{"num_hidden_layers": 14, "hidden_size": 256, "num_attention_heads": 2, "num_key_value_heads": 2, "head_dim": 128, "intermediate_size": 1024, "vocab_size": 2048, "hidden_act": "gelu", "norm": "layernorm", "norm_place": "pre", "norm_eps": 1e-05, "positions": "alibi", "qk_norm": false, "attn_scale": 0.0884, "bias": "all", "tie_word_embeddings": true, "parallel_block": false, "init": "trunc", "init_std_qkv": 0.0274, "init_std_o": 0.0, "init_std_up": 0.0274, "init_std_down": 0.0, "optimizer": "adam_variant", "learning_rate": 0.0013, "beta1": 0.9, "beta2": 0.98, "weight_decay": 0.42, "lr_head": 0.011, "max_grad_norm": 2.0, "warmup_steps": 201, "schedule": "wsd", "decay_fraction": 0.291, "decay_shape": "linear", "final_lr_fraction": 0.05, "batch_tokens": 65536, "max_seq_len": 1024, "doc_mask": false, "train_tokens": 310000000, "max_steps": 4731, "dataset": "wikipedia_en"}
MLP neurons of a small language model. Each row is named by its layer, matrix (up: input weights; down: output weights) and neuron, and shows model dimensions 0-191. Each number is 128 + 32 x the weight over its row's rms, rounded and kept within 0 to 255. Numbers have three digits each.
Before each neuron's rows, "fires on" lists the tokens most often at its 100 highest values on Wikipedia text that the model never trained on.

fires on: "on", "ry"
L6.up303:156160083160159106118145089083125121162126152126196154137160131172117146130150140081134122106129122135111169125100163147109111120208187164113140121099120122133200109058093167135160140143183118101139163149138058174169173135077163106128131146104163087070160111167167110149134139136154180198116084131109142147090084127124053126099156108136096090195107195097091123116118175118111091179089184168081067132144138102100079163141128152093126065110143130106147104175148080135119167081102159161161146124166115127148140110186117123074119105080088146118139119129157178050133138119137103112
L6.down303:101114119095140123100068128096222123120133147137120094129126130128053106117118130156177097134105116049149153177186124130182116174104175102143110083171123099110102082154193092104139159121194175089127103159103134112195115122115071166150154126118154123161090149143156108141156147150124157133112064077104150045144125146088114087154117127127170150057121063100127094132149110118126157095185107144157080145107139121149136119115126114142160090212120126119153107062134103098149138075130123188160102091129111139108159111124079141136061123069138179134150177105182096145140080153140114154

fires on: "|", "ro", "ter", "e", "l", "er"
L6.up166:071123106177152088155094105116158146088185084131148113127124068119099131132140164136128104181109102141068177122104191078124104143074124132128137163112088107087150101048128151128191110147158148094066104180155092177126153110177170155092172092091125159130106139094117114189083079096148161189191099171094148085114198116157098132144107162157105143097164148204173086108055124135123112095159064169131128095100116121072141096172114159135081093108151153159079157121113128163100034154122125109142105097125142143180107150090141178143132102162157195177118137133148149092125125110192112099
L6.down166:134129056174174107100138166205102155158153148118107157135149156129110111085152086178130126082093101186099069147159147119133149098127118067145083129099111112166128113146113135040143130149119168183155134138073153113130159152087132120076160168107122156151087129164065113144153188149087084127123146132155085101161162139146156126181156153132128129163180162093141086083093111116103088077096102158071124166160101118122184108129138105067155120151101132124111129128104155104134177138164115217177186060088095135127112122137097144134113132153165111148166130169077121129140115191160097121

fires on: "a", "o", "ore", "ee", "ley"
L5.up592:129161106105147128086134109097131146150137118112114098166122166078092085142129123111171113113123128115115156189145146139102108066141147072115138110102155059106159168155152208118168122107136069137182117098138132176151148133158143071197156100112122156124084175172164120170112088138187176157037112080164178114151102108190114109113123120082123176094106149088133057123104097107115152128085136144081102123115137150108111169120151081170097148145131177135110119134078158132122165152099144077147096172161131132141089049120149137146098166097138193104053147183122101079129129059146104142
L5.down592:166138161099177133129112168144118077131107082167171115133148092188073148145155192154102112106146099139129159162106150179107150129102151125168155121165141154149060180176091060120131157167121171130162123150042102097123106144078098164134129112077102141131098146166160108125134095100149117101121109176147147111151158165121087091167094092123061107133119094120101127117159112068076115152126067120146132130169173141166151135156122154123121065118126116148152127081169141097175182115098113080106113157140136122129072131168112156143124113162122181143149070129122160121138177166123089080

fires on: "3", "10", "5", "1", "4"
L3.up721:110158092122120092168148150125105067121161114127102126205141167173177107184101115102254117120129101117106187138145119153098121149123174147210124124077138206120142107142143171131136151114112133085139115177162096147092140079106101152147130155177124110139149163152111099121095102173136150099102120071141133075209117118159125163041099069112080180145141154164177106123164165131119160187110149118141051106105138125079105117141203138177112152053154103108187110106101137168134164138137096159111146138144173144130097141103070188091096102066177151116137119134139141137135127103161114102
L3.down721:126099150147177149108092089094145128053064122114134142101119140138135155142151194101136145085125131127089149101161159108086091138139104112115180127084167109134200075114171152129112078207122150134137153146099168150109099111121108111171103156125138099140173101134148107091159180119118129132121158111117083172089173096091112181101135166180130161134070151116120151099112140154099121170163137119140123145122120177207117142077136098105100151188089121142168157144119137085131157097102149104184134153103102129129159114199073108143160072123108139152133119079146130145067105123114132050

fires on: "1", "2", "6", "he", "um", "3"
L4.up891:077160140082123098182169183107142076130167126121103105132099139167123135127090122154185138125098111149149203136132129107123157182120095137153103102100118137132134107188111119144124096131128129136126190249211089131113159131129129130146102202168117112125105132127149158117190090134085129134143114101117174124128143074117174106097127143120146164145211159139157102130146140082139194107082095108107035125084106056159161126158114069088111175092109122123097136139151080089109060153110169108108144159125182152157084137106138156103177119130123173127124131191127140160127113119130113137
L4.down891:146128105138105147163082125075158062168074063140127150184066116107168106135107188146205065078103132104123129153190145125165124130132134133104133167096131091081171105142139154112129097210162155095103057082111143131097142147121166100121121110091082113130098149122121155154189098068141114126132132119158139142173122109129182189141085090134132123167154127136133124084090129152174098167194165175129101145112120181094157142114123111142079125134098135108163137158126170115042145116122136083103134137174168163127161098089178150162122092078120132066168168166137145095109131169103101057

fires on: "o", "ro", "ol", "ran", "ter", "in"
L6.up293:070144139161068097151138094113166148115121085145205056086123141066030151121154135159121130133081068154148098128108106085176137098149141140108183077139127119160154135164193116156133106074151106145103160124134114151123126110159149122136163092153126174095048135161093109171079172116105108161118115115170137092120154043131126102091100099127118142119175145152118142066098122158120124110104119137162132097137166173111131176173089122100160161107124172133129147139145114176149089063133157130162132110096152138206127136145137136126154159155035141131113140120104180059152117143174119125
L6.down293:105125089108165141167131150251107142101058169129093156041137133153070121095137076167132165124164123096103105169115118098162114111094169083149115165096175081078118119160108103080125094115166111139111100099100115172181141095145113145165153172130164104165151156145153126077152070114114125145099132108100134120149136147134123202184142091139156065149158202067106089061116084107080116094129111137120215149124109115123151099153089110146142119155105134107146128124156140078141198117162077132105112139114125136118127097111110152133095183141210162103159137140166160185124141120091121062

fires on: "ent", "on", "one", " area", " for", "o"
L6.up147:127162159154135125170126096108098161075191206141087132093149129119142192111077167115154096157142118135109132139070110098156146056181134127100208152115151094155129121160046126189097191120180074162093147121137149203133152164108140102143130126182145085131150114127170121121157162149112216176099137122094093079111137160124090098135118127141153157121134123107128143143092148137119140190129119104117123113139218162085134127155155134132191141112166068120100111134107105184111139120093119145136136166127184099161104143126077117109144099106107158092144106126128206123093143159120143109
L6.down147:106102126119150096201110146126105119113119061116133108169141143064097075098121079108182153138112098131197120166177136161130129130108105153153077086152117168117158167136246125147117129113143188091143118120137102119165111098161092102150143096102132101124106152073077098099149143088112067145150130133084103117119135137127141129144141164180103098130113110135186103085092072137137109031095097083085110099090100123181062154096133132122107093108120143087170151138153107142192115137118150094176151151122153161123086160164131109126124081114115152134111144146151113095196062112133097155

fires on: " sp", " Sp", " Qu", " qu", "sp", " Rec"
L3.up221:137162113154118074145143116114144096161126084099157104115131166174119161105147073138157175118141144131157133160105075140120158165135140105082059087137088139111152119134126082127163184095255110143139164100133150119147122098166093137104110185114168136084101158111101109177129159136120124187111115137127157134100132077097127140153128144177111153130113128076168140157155144128102070192190130112057163068104094113126135164136168087126103144123167167132155108138103193186098142097142048131171092150112112128127060107155128136119082123139093105150080126150067119099159177121107122165
L3.down221:108107099119130101130119172151153157143173104119189078134133146135158152098132127114122159159189132152147136104096050170119137070076102104125101119142095196109103160146124125116087122138175052188162113117161118133039059122147107094140177114127143136134130117101141188208112115128136120102137166183122138119117129112106114138166147121078113074115125163184159152126149086166166145177166206127131192124090144076115213107119068112059122104131143130113106088134078169119139176091150061152126120116115108147149104085150120116153138112173173106105129125146099165132145098077126095147

fires on: "or", "other", "and", "us", "op", "th"
L5.up629:099220112122171129133171149120118103077039161121169119177111157100173144117147137105177075158140146116114106169080069140101166083175132121123084132116160132138130159125082092143168103133125185097170127166167146157176152169141099145093111103108131116092157099165077141158154109138133084059179091104124108108106107126111122099102099134116120156106117120155158120152094133109123169137138149104096129098118127156182128134096133130126127129120160127093193095170119119134095083149095143158145129085139138128109074032170098172126133062110129118075096153138044140151137184143136109118
L5.down629:140080149097133123109139109080131081190174119123066134175129151047180065177212132045064166184115100197118083105121135141140117133143118077097097114112107146149105130085106050138133157116139105169067145132163087117162157141118120110105119173107083118128152122097149195075142159159102167184120077094146159142167159168164119080152135140183145100143136147095138201132162137122122127167103147126119124121144038132135136150159113089122148124134108147140113158143095102077092133127067123088185161117135139063091149136116159095126083166082189130123134155108167185123112135118156172095

fires on: "al", "o", "a", "ale", "ate", "ant"
L3.up724:129137116113188143132113120116109134094112168183103144186110160159116137113113093157187160124149176112091132154124139094123160132120195180126152066059121143123126125146156194147155126098111111140107132112185116174185154041210159074135081140100144090123102164167156083136112112136074154181125118085148134155167120097127135110083112075143150155119113167098126110117066136109100158141156107197102073109115095145124165163130106076096029121129134180174129191189073132148107103100125090112179090129113108148124153086136152131086148139126163168130098142116118123120128137097126158120
L3.down724:103136120147102101135093116172162122091182079095218114094158123137100104135155174117106177089102122119108115128113115066099062094130095062191159169074130097128129142130101097183072155143130127114133093104092146131119142162144186117141124104163100144096132119116117099144124185156154146076095202191097126101114168129142114129119093171198102111129137123159127073151144181086137110142127129103051154156183149109142094079103083136107186166132112158120120096105170174114108164182141153152110206136090136164127118212102106154175114068049130099102141084117147163083176107130130096122

fires on: "ur", " Mar", "ar", "ol", "il", "ir"
L10.up996:061194095152108108107124160118147150173098148170172102138126160085124127143104126101121137086055043160151096104160138157124130121154200103097115113107136102089118126126122120133170151129170145127149138169159042108148133061136186135133167105121112144104151124116120109116148062114128116071090152113141211187080151115123136154133118136066116124117173194066129121121097086152148076151103136121151120080122142196140109102114155153152105114089098184121125135200096148161153126128116101123098147089174099140167147055135116183090110130132085098141144134185128159080137111077079175164
L10.down996:099132169122097165127132177133100147118101136142083140211152143127158120069170178183126194152167164138154108102141063163092081106128181100097139105141149192134113104084194196114182168189102085136097113103166107132113149116158122099126171148180124151129177147170115127134144157143121079129108071155104131086117090135109031124147094096123095134164151195073141104149157093155106103151136078130165120166118093140153125082130095146150112066142080098087153127126096153154128080138072103131109126127117106131140215121119082111140091127191193168108092099103163146122130131147094158082

fires on: "el", "ar", "l", "er", "en", "ur"
L10.up257:100101030140140156170142159111178123132090195161082144108200108142107115132112156125138116091102081152106150145137123166114123157138158094096132111142111093120098145137149170142185142121159108056130137176158116149129151141177166117141131125102102130175088129209060087135098095116093099087114089127129134151172123097126110137082083076112070088121109188074134120100087121135125138109122135102135115067167085244103126133131129070178071147139115156128108164152096089110180078135141180161125141104130111171141144112173114183094145160194123150133122146180105112152151145138123148170
L10.down257:141189179101131133098178193147083149173122145106101101140057121144141119094121106179120153097113182100104138178120094097101136102077180112174162173123153166097115157146182185067163128167082128126086090125128135101157209147148092116101166129095100180089140129168125115146144175113130045158099106089143077117152082165115113166091096142116177126140122119126144153063115103155153113139151116062094174188103088164141145144107058113137159122127157169143092127118149141116157086143083158130103102120138100162120192088145095154104091154184139140093203150160130122104120121124124116086

fires on: "it", "w", "ar", "ra", "ur"
L5.up646:158120129133104117135118150091147133125127161129139131091135145124112155128077142058109113059089143111085160097140144094157095149090165143135138080140070165141106113117126180135152177130175166082150179138181112143196128134130095197148117125136112116072164149131104110164110068114148127089155136111061105120163175127131110118088078155121125123119164183128142054114167156178153134193097139153151120091091142168168095186162149163177123138090087135115126123139141126121140109131167053114135193103122088135128114146185185122078142142159108129142141116097097139090153029129138160185
L5.down646:113138138154123118124083133072095170121127125099157111109149081175066202077130081133069127149112171128128084168109094094054138107162167156102094129147193132139151135112159179108205137073079109204120174177121125115135096153204157078169109132152119133128169149127099122054106191113110149102148111115109150105139082094072102105103137169106129058125087119038141132189156080121096188120156137124134166159130104137110157125123073144106152145185126114120159113159143101123135136103130148201167093107137167126127157085125179103097140133094154150124087095175071155117129125080116180111

fires on: "p", " Sp", "P", " sp"
L6.up735:146108149188125091120125142131093139201136101126147076157129180157151191115137076118110096091149123138119134175087087121114200063166106128189081144178104140130135163157081128119118092088125133064172138122161116116127166128106121094147136128156137133077113074090113134101136153156127133177092095127118137166106090101177123114159125110177095116137177163104131155127137118161147140130142107108110118147115138134167143122147159191087127140081130162145098129168095182112134189116206083111155145096180124140123067122114125118111118165075073143139089127098102202119094122132172112137
L6.down735:080118146145120116166070125110130161128179133086148101150144127104168159118121155148119094160165123134169109155145106073119103129113145158096124172169073134100174128144137063092128099119101147174224107105207025078123106140146119107118145135102149078129180160092093161074148158124097129182205164138129100100114129094130174120186163178122141132189083134135117140106119129134118126127139137102145105169099076083192147105181136096100167143145171154163091153150128052073111155099166094140132107190136146117101149093034098124135106172182124067103173153146141141102104106129181130158

fires on: "0", "2", "ab", "3", "1", "it"
L4.up227:138110129151146135188158130116136082109169147111093112191113170108151134152165075124205108137085077083164156142130137124144098126153096128168171139118154140099136159145140144128187136049163123096185144176186126114127156151131087139132149180138132045101160142125073124152112154212121112094102037096127121081180171140125131120136060109086098191105139087134167119155181176101160163133099125166179083072098156140114124130093173119150115131059116154160111143124125134132123143120110085171134154114091197156083102137110089125136145076116052128129152186155123168153121101109161111070
L4.down227:103104079165108128120072125030184181117160103136163177143099121055124150140142145114154131098133156125131196085084161177122159129127115075094116117061095162157142113045160109087090133148135121110103113084114114138153175165079180216053166132137114071116128137182156161110133121113122218167117185142124082167120135173178136161151108145124096129111114108158099084057117108154146105203158107117124127154136113192151135124085093131116074141099110119179116150121115118118118165113145149099127146142132121124095173128145111113138133116116135094134159144117108102134148110140115081134